Weights of a small transformer language model: 150M parameters, no biases in attention or MLP.
MLP neurons of a small language model. Each row is named by its layer, matrix (gate and up: input weights) and neuron, and shows model dimensions 410-537. Each number is 128 + 32 x the weight over its row's rms, rounded and kept within 0 to 255. Numbers have three digits each. A neuron's up and down rows have the sign that makes its largest values positive.
A block is one neuron, or neurons of one layer that tend to fire together. After each block is what it responds to, as a language model described it from the Wikipedia text at the highest values.

L3.gate51:127167162148023151099139132078131102137072174175147074144144128167162112120122157194176113100095080164108150117141098164184122086166148167114148141156097085189163098099125140118144099159136182131142098105070168146171135108105115115176085102162141081102102154128187119134130153135152103140137089076071122086127093086180147115089138092120108139080136125083144170091165200150125135130115
L3.up51:116153159109128133080152136106166215073140163123080134115130212148160113150124103152121192111147119040157109159135069174125144176134102091160171185090089134130189152111148171167112168098144165157112191120094126111125129066098122168162124163110147150122095074067117110121131065164154123103142097105091127102148177087129122079162166148066116147108165165114114105089110079136125104092089
L3.gate272:106152111119188157112093112155163096141158106088121116141148114102116143164120112153165181137101125071167167163126129080156131159147194150137200109128124112104077118124150121111090108068125110169103150165103194135113117145152129174079133141120150149131083084169124139104086120070171128074123174125184120168156171154115201066071173133136124137112101107152108114115077155093097137122142
L3.up272:131050102166089121100142113171149146162108163113124132094117120147196099105082116121182141127192119142143166185187107090199176092130170144082120091152147076166150094105129147096118119158136143110175091136083073186103174152116103152157163121097119118155105125119116158168126099115137179135147108097137141082124100130129062117163083120085129141154172101127063125082088129116161081117113
L3.gate976:110173133080128081127060159138166177190081119121151082174099124136150146098130090188155094087161117169171152132081124098212143151097149184127080131162171105128126181164142107092179141076152130088122136064089172130113114133126137173085108122186105187110088141138122094146153140117101133065148108134139129111110119104094135170152115131133066178165122150123097081107117172135122150120103
L3.up976:097124079121141164098118107167123166153068117101130106143081094158129144154114134135131144126111130120131142150055152153183129128067100187151114163179142088129130201180149133137143123129118121150153129107152126160114179123068085121209085126144105180114099140125154117139122152178068094151131134206116108113097151091103147117114155135090064145135120144150122154126145158087112099154097
L3.gate1245:145196109120150109073110120094140103108085131128153164116106080122129139137109154132104157107099063132173161112101129146098050167139089083108096133155158107087085101100106122122126143100158144143134153169163126126185172153132060156128151121116120146086109137097153106189165079100139146104109097125146163195155142181132094117119183106121088098125155135146149125129134172192103144091176
L3.up1245:084119103133136115142107125145152217135105066115172090079151118133152148074112085103173151154119087103121127136120132126096061148174185145180177136162136136120210124161127119180166115133109070172098147098132089162163109150134117150112149165166070089142119110123094155138161087145156166145115170126170124132140159182142161126155095146187061088137176112123077156103118082137131163106138
L3.gate1449:127180184131084139135114134122122101095108099135125131163175079153130170093123127156157151127166154128125085166171125120148141215086126066202153193141128091133136146135106104070134087139142143119112118118128139111079109047165186189154139146105067114129130110103102131174111108159120119132148149090096151141073107153145167152151152118124114133137149118110082115123112146124131134166150
L3.up1449:145136100076163149096112129103125212142127146078068144167103096156170124081112155121097103086147087126114107136124071144114097122110140117159156173153138138138165128138099104139096160091127122111167149168111116106076122162171075069052090108124156170106199161175161125172140169091100150125170146098094168181159085143056124129165142157079133142124086087122200168160105179145102094134141
L3.gate1629:138160105135119156149156135183134132084177187172097170123103165111090186157104117143130128193138116142126138101151113113125167100122173125130136185135117118114153158101183071183146152088158097180112069111129153161166156088116177115160108138119147104137091125127184087149124104100176135137122140129096121122131125116185159159150104148139166076169170154093081139100074133127170099170131
L3.up1629:069112129091102157124168122204174155149116150104125146125148128129142178131115126171103169162147138129199151148139121110141142137088125130160090206085147141131072151096128110163130194169144134178093160125167094100127155110074159145129122128150151133103182124091170152125147152126146131085112137143091141111128075153111055111115126052162139150184159095100137095172127092156139049096139
L3.gate2348:117103081164089120072153138108180167153093122111134123149162179114148158093066104161183138171089092209143149092111142120146104123132123169134125089123152188122117151063128099119106074131110114112110168137108165135207089118090055076098102073173101153119151082205141104164129086115168163150088139141185106147130123139128138137135103039126106116176139083077133122072162156069145098109213
L3.up2348:119109143136169157097123086152073090129130113192180114123134104076124059137128158143062167146130109150165123126143146120145100161117104014170125143122143112169132151167065072136130102102055122104103146163102112172113124144125079098136132127137133169111062132134146134074128134186098112167111109149137144103154091078098128100156083076175182063089157140146128146106202062130100163129114
L3.gate3464:118086155075097106122156187172181089093101109099097149117108133132116076113119134121128128109105091108116159193152136138081154119133116148110161132117061115097137157145070111148131111115160145168098097079168157119090142123101161090090110132123102174126085185128130119196099132139119056102123142140157130111111181166106114128160109097114131095161145136189087112143135107119095089114079
L3.up3464:089108188187121166098088130124175107167088124086152080104115223098138084133136054206095146133118131112085111039120136122121161104132128203124177117135108131130110094072159099152151102072128167148143175172107119117197189152153167089197161137082136178132126168148126098110158120115131169150122101137074155123103078124127188146119138149076115101207228130140129108118192078142095112117092
L3.gate3478:102160118141120112182119107124155153157155082132139143115075172161129106111067063142103105168181071120162183123151152117160116112114152129164105140216167176139146111110157050154098126153173113190187114135091107119136070078134120146120136128154162173096105162164109177077114150142169147115117210140082145150107120096136100140097076126132144110112148098105104150168079118126106155134166
L3.up3478:113137067083149147127137128096135067129108117100035143150136118081136127118100109199186167185177096055064162153105079138141175068112102105090163176123120109144097150153115117136130076182175075111146203138108162092159124146086106117145134160172132084081099117109105118175079091146123086112139148109165148104074149110153048158116125119161087069122148137098150108127125171165067150106116
L3.gate3546:172184117153064110120119164177108084152082094150121087126166134191112170173145163114170100104182109113172146162137111100129163119161120147125118130199152143114073100152120162095156115099145109108102184129169174081086106059187135124174093131106140165127129129110085173141127112149091118148132195088141121135124140140131123111168139051131131120175114158145033098148107110118142099099147
L3.up3546:171127115154094067069156138187161100131075131055138149138135150087094108120156132093158116131121123124134095124095098144114141095110148126150156191135120165181123138123112090098112105141081151141080130088124158149164145146127064096188179131124174096135089165086106193145146132158120173063093134138169142161105143123140137122136127149108198131135107125134089199118171111094179132152137
L3.gate3683:098176169182093106144151134116175119160150108090101085151160111153137096093131147135149143092137069064192161130113105091149166138183153210172161099201167134155126102081113105183124127094120085176166118105107145101093116091133158144096090093114128080160120126117112125124120108120198178079123192130097108085103106135055121129146139073121135122158090177110161121129115124115060087167094
L3.up3683:147101095133119110110112096131094101126142131102115125091078057108145108100133135180152129109155092091144131094108126097076162145118163179122141112145167167115187111056152095093199121112095090195191124159128129114108158089068151195138152184120086142070227043150133107172180135107103174173078116091129115114116221111087095104103108127079060119128200108100081127108138177109165136153154
L3.gate4161:154113167118147095111175090181128159152170121126128142082164124124064080182200084106138088152122108154139147118064081148080184154079171115150101136162133124153124120170139102105167162132112110149161160132120100141166125077131160122073150114115118154111066153174186120155095156106195140125105111145136153155163198149132121105175117105205105150090174147154124136161085197134163127118161
L3.up4161:052172207140123146107138088146133156120104140151142109136183168123117082138194169141153111096110074086154076108097149122150178149153150090070134126116090096176112131172131069145165113095127131102139145161124098104099136045054145055144164147134136124180137167136166106202114098127129134105132156110165118073131127094093153140141161092198084133153132092156099147134121134175105096097090
L3.gate4732:077135124167141169144114124148147177119120142187120122090191095094083115088142142118136125123146035113131141173082089087111108106109095100150120151122151132127132220103175106143163192115139183143097081079181149133135144152174139116108131095050143117134113075108101125201149147114085126147086174118170111132148127137115169080143123192058112111128137087118086135097124099101122117126140
L3.up4732:142166148097089143096059117144161097107109103111140108177126127126115067118105146121103122130183078085150178180130115102110084127167148128120129110128064108155106174115117123133097122091123105148082113069083106169194129081163162085146110109121115153155076138138153119120114117078122159138100167131056126116119144134140137076150197161104127196128138117150148111151153128124121141086113
L3.gate5223:110157143096162177132172160113149108154122118143132120112124143103155118077111116072129120086154085116075081165109121168180086122150078134151155197161112130051111152133071189051134087101108193049128099145097155106122025194202050165079182142178102108085141089182145125175108083144129115143136134098089169107156185104151103125131064132140151139171121100153080177117137179131122058159158
L3.up5223:110097129114160114073106162136161106160147102118130122156116152137145155142126078086108094156148089123150158143154108154112180120117097133140133101146170152135140129165044147152064089133144073172112145077128123113175166137097095126157182166151136148095112191149112115147110123114136175103096149097200217134073160137093079107139168095158081160084072146149155163165104119139121084074106
L3.gate5277:140081164175104142122162120108128135128126131066144163132187159174147177191173149087114069104176057063122123099128159152155115121091176191148124132090122183059120138112089093113097078107141174110163159158103074165156096117096119082173102181110120142165086105107127114156134129101139216156161107121066168114181127118105157118129169166142162092110108174121058184178115105066109099162112
L3.up5277:024096114141078089098089123112157106153103092092129095140131105118147111100114130155160088080179097098115113108094102135119108133102132174153182098209110153177116173154125074113147111104096062158131135090127132189169139100089060217050130107141121112152162124159145156115121087099168121106160129137139123081089105110102183160094154105128105177145093101145101143168075184151156093109132
L3.gate5329:079159123119106074124136133122187193123098115143162146116089101138149172179170155092119140129120074112113079071108171132143105212127162102173104092190091109143144118105121121192134130159117165100097140153190188167141104074113169155139133110115129178150163119099165078192126108181123106186157143169136117117146138111151067063136110119108083136109166153123095109129102147103130086106164
L3.up5329:099149125105082099153136097195143080175153114178130114115155133066115097157124045098152162175146122159151124113222101033162131120143152108180071139144152150141110168147076086131120072084162146107152137167074127128144079129070128105202147097149124186120162111167085117187193174132146171060135127138219122091092174140153072131143140071134161123107151091191107065099124087145123141105051
Responds to: Number-internal separators

L2.gate3271:109174142135079134162108121129093144104109112153073158155116087091144105139166098136086133142136137104144139180081087146098138142096143142132095108149119150085118099161157162127095125093222118132079107107086128191128092115113121176150180106151073145116081088109126064111121099133144177130130098162180157127180071104112168164152075083118154143166129122123111172138155167140158104146129
L2.up3271:136116151097110143112160119114153133136125134062145084151163095213130111168165143115174112163200127126118118116204122158146107123112175142120128105152183167158159125122122131102126128226123051164127093138153121142157125026091129097110112166120175168124139107096163081160122150140108093128159168082105085174156133115120173092176100129079075148156106076130103144100104150049148095099115
Responds to: Thousands-separator commas

L4.gate929:148146092075142113152097156124123153082155135119154134143133100159132122160119104162125091089139088094139122148071115098237123155124151102105100174139174182088129136153084087102043125065124140139170056182094152159086057151150168143163108087138154140154131133098144175134123090140116089056124139083158086158136170145184093135125127127190128135137194132161175097105149087082086142096088
L4.up929:152161169063137135136093117083084133129091171114093132132129122095137149103079130102161132069163168141090181122085074088121092126148144124183144114119139101155122157125128086082135133141124138123077130126152169143181155170146138137144118136106191070108207112143126151143112154132132152161160134168152110092115180162130097105146112107082118114202194159139114157137203123092087112142188
L4.gate1397:141143131145138085175088156175183203131126175101116134124136157133118169140160110125128134123089121066109157129118111115125146137164094165035134119150109158123106083145046130089090120107133172146037085115118064156120110144099139173069147078171113165134127156145150117108100136149181168109171124138129128107135146129189136125091088168163077115122130109104123119125118146113065102127089
L4.up1397:090129135066137155156171138173142081170164067144104148140076200109151096170161086126087125179143099138106167125161079108127134159077089116156118125084092063073129136100115154074064166115099182118159155144139092131073133148148176150076127147139122170141128104070108128103152080126133201100097107138130134077154130162156095156104098146156107121092115166146100156121057078110110094113122
L4.gate3415:131150090183122143130147127126164092086157077087133099211174158148139177113137111125109162095087152161171172162123108163155073129165142139104175107150128143142111169155117140087159129130200125110102077103122079116139115067110137156134114090070111192177114069091131102143174086170101095124140124105115112118159101130101156134142138121165044133137114120161056071112151120153170154136180
L4.up3415:131177100130122131120122129143115122178095154080114119191127092150161139155146089116143079095084073144077165118173173149138145112093165163145060073087154098166100112130095145097094151167147161131109102107155167078087120071099154090131172152040124103091172152105160108116142122082110146123135169158112087131129176129098108115165121151114124178198167151107193094187068114124120080134127
L4.gate4132:120166117162097042142124123104131076151130128137135101153170131136080130162108102200169133140141154123103211177103098080149186158114145114095195091177159122198123158116111102133118134150075176101073170175129127074098137115073068128120192111110090160134112083161115162130165133168176111155168154124160164105086197145163157153097158144145166100147169165139068104147134097155053110182132
L4.up4132:107154113145107091118174111133141133156148151067151152110122139085166100098138155181139131104115065103171158209118117140162151112172161116148079156153142111101081111173111113074149118127177088185180146158100102120075123129176124091149081106167155098053132100174134115155083102090184114092117126079165180090136133079138103200120098139149108167067171177135145111241125110162079125084094
Responds to: Abstract quantity nouns

L4.gate622:150169112152049078085137120145189131108061148170137069094107138092083115112116136050188135105170104128133176090126103143117123210147118123140173159129127099152165148142112095146114092134140142116131145047113132077142129116094110145157108119125084122120156143141164089094193084141126104112087132120142088137081180095136090150199115131154109078137053121154110160129097128128135076075139
L4.up622:120107154148147090114107122157133200059152128100166194068135074095122088127148139092194176105099081187101137107159128065166083154089202141158083155107168121141128125097113170159139103057113127135123158097134139169105070195100115123087091122081126197108053117187139089161115194157107134073105121158157116163145146127101174158092138156100125126139132092092090157092102117077139148060101
L4.gate3551:094166197152131152116158115129148106088066181082154175159162126127141104115109107133171191177112071104137115082157126195112097111138144153101100142164100091137149100115122140163164072134123196101127068137032145158126140113093192137083174153195093158077140100102130142155143135139161172106087125105108170113147132102126099160150126189141155167122142096144112151122138079082157113144120
L4.up3551:169180081194147108177202122081139094147169134121149153144112177160106134121167118120116144104086064113132151162083157087170147112089113075169087174086090055162148150151149103168172148151058127170100115134179162126108127109158117133118094104188172161092119095159112111153112107113140142095087075107138129148181123131126146134127131160144137168115120168101150148152103105105102123094164
L4.gate4097:094120160143149123098101165155067144108143163134073082150171093147098137080070098164164172058129094138171132145155125093143201120147146163074117081066105156173144113151152114086126145177115163118042129141124135163126151127127147092145148104124170089076164061150059096105112093152095165076108130073117126121106166129110124139125154060204111113129078161076110094102103132143164140145092
L4.up4097:140188074130167167108194120092143072153155125119170077094108101129126086126079128109109104156138080076127139119110118160111185080140132140115135145139173139132114109105132157077146132163177098166132151155168129148092162111119112092150148144150106127102144148102122121180112155201134091068089146091111119113107138171150064153150130107127110145104204093119177119169108113092189132089133
L4.gate4666:111124111142131105087132126140126165063135139174104126167123093196117099178110107128137112146112087051121145117167143082159076162154154179140131117108117116092181168117145089141174159188094164198157154134178169188143120128156096163102123110121125154150122142099133161083110106160102117135122083124202145138202089181122150158097127101159095062183158086133087140173154081070096143106160
L4.up4666:226085165139087120063122137081125136110137110149178085084138133193136125184136083101139074181109141123068113156093098164095130125171088120090111188141144086098140118074117115176140150130170069147133126174239103190088131098107168088145129109206097079089082070102144095170173187181124092093127130162166115199116149154138122145165163198080145129139130121111161140126074156068110095070113
Responds to: Digit-grouping commas

L3.gate348:174124114096091104137094094074123170152064123069112145169167116168102163098167179142146178121095085132106181137148154115110123140154164153116126119128109129125129098142118113124143099135147146095108122127118153153132122094196178124085128098159073097178143094136096096146156113126168116153144136150092168142173112112080164097117173119170060163123136093081094110146072146150130085114163
L3.up348:173131194098171150108120137118071150158166072106173076123199118164138114126100117105150093078167112128118123175146150118095117080159105173190134114092140121176154132128188143112097114172147143146133155119178147099184074124124159065115220105113135127107105096123150175151079127133101132129125142067158093130126139179082172142217140102092119160132126099115106111110144122110132165142084
L3.gate657:112164125137078078145076098138204086103133149131153104139121150094160126134098113115122135136148097168105177154137090148162207082184144140113175095137118126158131104173109093109118128145108119118125094131123137118198108066102131104125140152187143055133184076184132123157114119039092096113139130118193110124151100193121145161127120056118107092190131128169069156064147139152053114162184
L3.up657:137125158138114071108097106132151075169191132068138152053078106123156184044125179137120141160132118137142172141109152135056115126139108061130096112127168154149187129119159092092147130039135084127156128171102137099097085098075123156133155089139117114097206062208111108137125130113128122139155173122163140144121113132150095136083161122089150162076084154114142109082082114209137172060128
L3.gate676:135128138158164123080072138155168134144134095038130149162091049075112108115145126150159141141073141126112131174110131126117136114059141174133200142183155090103136097181187136126163148097078163070119195148099167161180108168160122195091139122162162104176141095127126144103146186154227098156165161143086122141118134164191105098155167135107103117124148106129101164039135089132132091143120
L3.up676:180147143089126111099058101196138170141122105153115096166088058124144083149097119180111078145140184133139111144119140115122126159146099158135128154111142110123186088137154190140148179123087172150104109148154150104171129136093108142201188119131135114050152061180140119103152175175085150103095174148128096153141194104151068165167065185152119154191148157146095109090112158121108131097120
L3.gate733:136147128117097056089158176110117141079083115083137091121202085149122190096195096109114146130157093081144134111120093115135150163139130090134150093178150075097147131155144152154120186103108093143096187088160183132166102139109124149150075132099122163107073105114086129158131106160123105140105152114079110165120166145158143127145110101127069081079106104137140075129122133179149161110109
L3.up733:142128144137168123182108153096156157137198136061138101127093169083123092142149156143104109169107131112089133157154126142196146081102094153119136098123139096091184082132175180123151128157107107131115104135068171157189149150143135131126126076112149069143134123140099216131138061119107158150161105122114152106158120164104134152127144142081128125069059081103089126115115077144094158119140
L3.gate1184:123154094124126084141094077078151153143103065071148168090140097073144130121145147134151159110058124091123152188129066189147136139140117150085135107174129155101139116158140120097112128120124133129085113108112145131175167100071115179126133104148101073190189124111083175111155153124123118141126095135129215138129130115091129112081127146127066158102106172098095114180140106140083073126151
L3.up1184:144197092163126103152168105160166104140146134114149081093138085125160097147156102135151111152092124147086132080161153112115114112161173180155071133183168144128155174104115144160094137090113181139095163142132152123202157170103133140100175175127138197161111108123084164116116138129091091144129098134141202149116114085130156088129122114159158186116135157146121109128119127115091067144078
L3.gate1704:171127166133101078124084127132163159132125119124170105097127079137148164126108165146115086156106102107158167129142070100128162146174172181087137131153136097142168120138102156153160094193190141120075137123071114122091077147147082136165162171157121131124115088141068178118109103152147172143117090158050165111137104153130094161138067090136126116069112162112124124154125104133115094102146
L3.up1704:134180156105116079092168134107096111144141130169138164116164163139115199071108139099153130167132111142091174159165172132100118034150110164156155092105166140182174139124133127127083078145105097167112101151109130137078166127143176139180156116095100126116173134165132132106119091120118130115144140089139107206130121096174107136105140088046140143137142137063125091134112132104113150143142
L3.gate2107:196172164136129118092108147143107133122174174110104128134146147109096108107114126121127117203124103176159152159145072098121135159143143141143087126077132168085162117146108141079136092184156173104179076159152117127119155088146134144130113120201102079118123138085135141151153136083137147115095148135096131126184157133085053156184120129189135124132105082173068132100113113112113152175141
L3.up2107:134137149106162178149176116086139119142114142150167133091155227109110118149103121124126120127133122075057105165156089078150156111177107106170102137086147157108128130155100121122142113096137096139063101095137092131107160137179167117114119123121155095093153093154128179144104124135096129112093187109101149141144138123107120065135130148165092112179109082138124124159180068123118126218143
L3.gate2649:048092115148116131086118132069146102083094160146158131140135113069058110155130140155132129107148094074080096146071050142113113116159128173119088130131112152090152174142112148083139119127131153133108102195088161167125140187153109143134154123172133149105169142068090154144153132175184148123144121080134167128112207094097174158142191136149126178123106166113123149171109132158066095133096
L3.up2649:112084113111090169140113075132139151122114124138059077165119139150156146173144152165092088104105102120155134155155136144147098121123172168198081032139074145187073093165123097163117065180162150120116063142092113122098199098143141143133152079140091109104086108140093159120120142167146093165179125060102080096115146111090145172113116154163133166102120160154155083115203110177130110112149
L3.gate2838:103181095113140109138128138199159144135169153141151102132139130079172093095077102123215088078071123128177119118132152135136165162132201129113109101135142164107158177107138108187191160118136113155107129108119138093113111173146158086077169088102132061158117079144096145154115100113160110081150145107113087106084122170135157177093073141133148074150164129118065097136109151067111102160157
L3.up2838:148103122181138102143141184125178101085141145141148144165133144134095124129086063048156162126096123127086072169122167147181117082211153120111075094209144088119092077181108146106144138075152071099091098165175155066127122138164152152078159159154091115122144140145145121081092127137183106083111181122143115120113113115102166115181132133063091133190090043150160133170098109114093150163165
L3.gate3133:093140150125139100116137098167121151111129116111132171150128168112126102117123117087121156099059134058154152177078105099176132186099160118166115181121152076088133110203148136140104116118133152204051181193128165108183087142155168140157131142131110149176145152165130114117155080089082126162198080121122102128086087173124114193144128175098149106098156142132152128155091106168137165100086
L3.up3133:104132214128108109092067158123142139081107098152114145149096130149129059135055163156107112126101127107113166124148125158159089072163110115164163145172145141187075121105136133137131082169074152120144120095161129150127138106164102174128109134136148127114180138092103108121112156129090126097112146078117114103139199149119153162135159110179128106140120114077140091098069207180102104134103
L3.gate3184:103176126124092113127062149132194138110201147135108144131147141159152125174090132182174088164109142157133109193141084140121121145151147157066123111137133104132116121101072107124114119115102157120106070144087119150142097137102066158097178133113110175118166093120081150147124126143180082197104094127139130140147125145100142151148153125136112190131096137124157141106131083153081077163127
L3.up3184:109163146096102138203171146169086077159120207089095170140112152131177110177116114156113161137088114081170174118185144126146171169102113157110171071089207104132161123061132133064175099092117184112109126123113131110145088139170193151081161160166195156175142207096153096137105101148145128158089149132159078168191156146125148134195110192141036139143132149113115096131132128123127100117056
L3.gate3291:164126114105177094128093176105156092071108198163143153187130088111151074148150142146133126145109097156115100221132131184137161162176115187136193102133088140105138155150130151082134143091163121121113092125143114108175144166061120157202117094131096178131146099172107142122136115138134166078124099072133170158154101187124156095102142117124062163161137089102118122149137147188156124157102
L3.up3291:147196135128122115135097131169123169077189140138126121097115157083157087157103149185188172146049158146103129116158073149090128145120150116125134156130072140099095177114155143188072078143080138089126144089099129114106075106103133099133139130123086121139130045122096058082117139146151124111124097118085141086140125140070144090142100158152135172157183120144134052099145150122101069115135
L3.gate3579:130141134147221153122147116167185105155197095077125118182120122123098162117138193156114174147060133112139147175067107065111174153152109125139138152135161140061138131121087088181178149116183146128160105132146177102159137116132140120146165144154138154132176147159092158083104130099214125103134125161138115139094122181108153122151140136206072113168125126133124068153066084102093152106102
L3.up3579:133148150123181151154171144115140198117094063113124132118072142151140107138150114122106139078089139154130141179147079149171155076044087107129191141144082157125085101118148129107102105175143137168061129163106085161073096169144143136153113167142153124154139079138128147098184138103173172133108194141086103156130191155109094134106150083124084141173115117113123100116133070123112138164102
L3.gate4113:094124162129150133067086186160096147149115067120102141125115107080159102099104103096123136113146145104145183164126068108158163187156117149173168131163113170133097114157088166168094142114132169126084124128116199157154127127076075099100164150124151111073183077182106132167108068076173144110151132099122123187080175108142110137174103149118093111112200135151122121109063060127123112131134
L3.up4113:143189099137152144162105124093160101133149094174107107165107172137118128183062091120096180125085176103129113181118104100170158155156061143096090124158095115167183133177130120150123101099114178119144124147128104178119105144101132127141162156124161119114113164125146139126127097182103191129186088169092124109081173187149116136125117156125179166144117149177129132153092162174112053100080
L3.gate4481:113160162146104050095115103101099107149146169151131137170120133142147165137141172193156093123135176148131124195098161101135052141127110176159146187118140126134104127099096055150121166139085187150126169072177145128140107145167108110083187152185172122157117079098147118045182115127198134141168148092084043162122114138088136091095124168168116131158106163120097182110145113153100104103196
L3.up4481:118066103118125132086124114097137111100093137123089107191074134137146144147085150137092151149153101109121139145102087118104168089144059178186170173073095153175186133172147128149110128097142117112141108152082115129171089136142134093161133100152199096161129110127150169108129096223137078098113129061110123133131081107116142146107081141081124152161072118123155175108105126114099148119099
L3.gate5327:106156130195115048084074101105180126134133138179148152134102152120107103122153127117110130105105105142104145141139096096112151132179154168131184114097088118129199124208108162093114155216119165155072107137138180131119149121089133114160170126121135113087118076141090188122139105175172128161166142203128138093127130151134131204159083161166134146126084144143067095135138102126080106142109
L3.up5327:160132139138142164100128049144151128118080130177173096159122063148134118136158139136110138128146127196178168103109120172114122123168130122132120164124115171142086145133095041158121182137141168130160074189091113123122069092170182108079144096203099189112132221128107105131120153117083133087168130128151087139074109158166145160138097149113123146076099132106123154139092124082149096106123
Responds to: Physical quantity nouns

L2.gate469:118147109110168150087084113154126102151154138112147154187132147052075140116140149156164095113085091143108168184101100062118199129076190124148122086117199148081100170127113123164138122147135128127089188144127166120129138188107119161083173106130120145104179172126143134137127124174181106129157099153191048117126129154117170110142172099128113126083115154119088142132191099132129074114121
L2.up469:146135101166074087200148168132123176158159121131088124168091062138128071148150086140132108153127137129130153137094098155113115098166104075119059174115093102154138127107103172121111148144113132068095133161096190129122113160159135101185099121158063033136156093134123086141143078099096132117152124110106120148119171159131106159134158171103071129128147090088084116123073114182178055151140
Responds to: Property and quantity nouns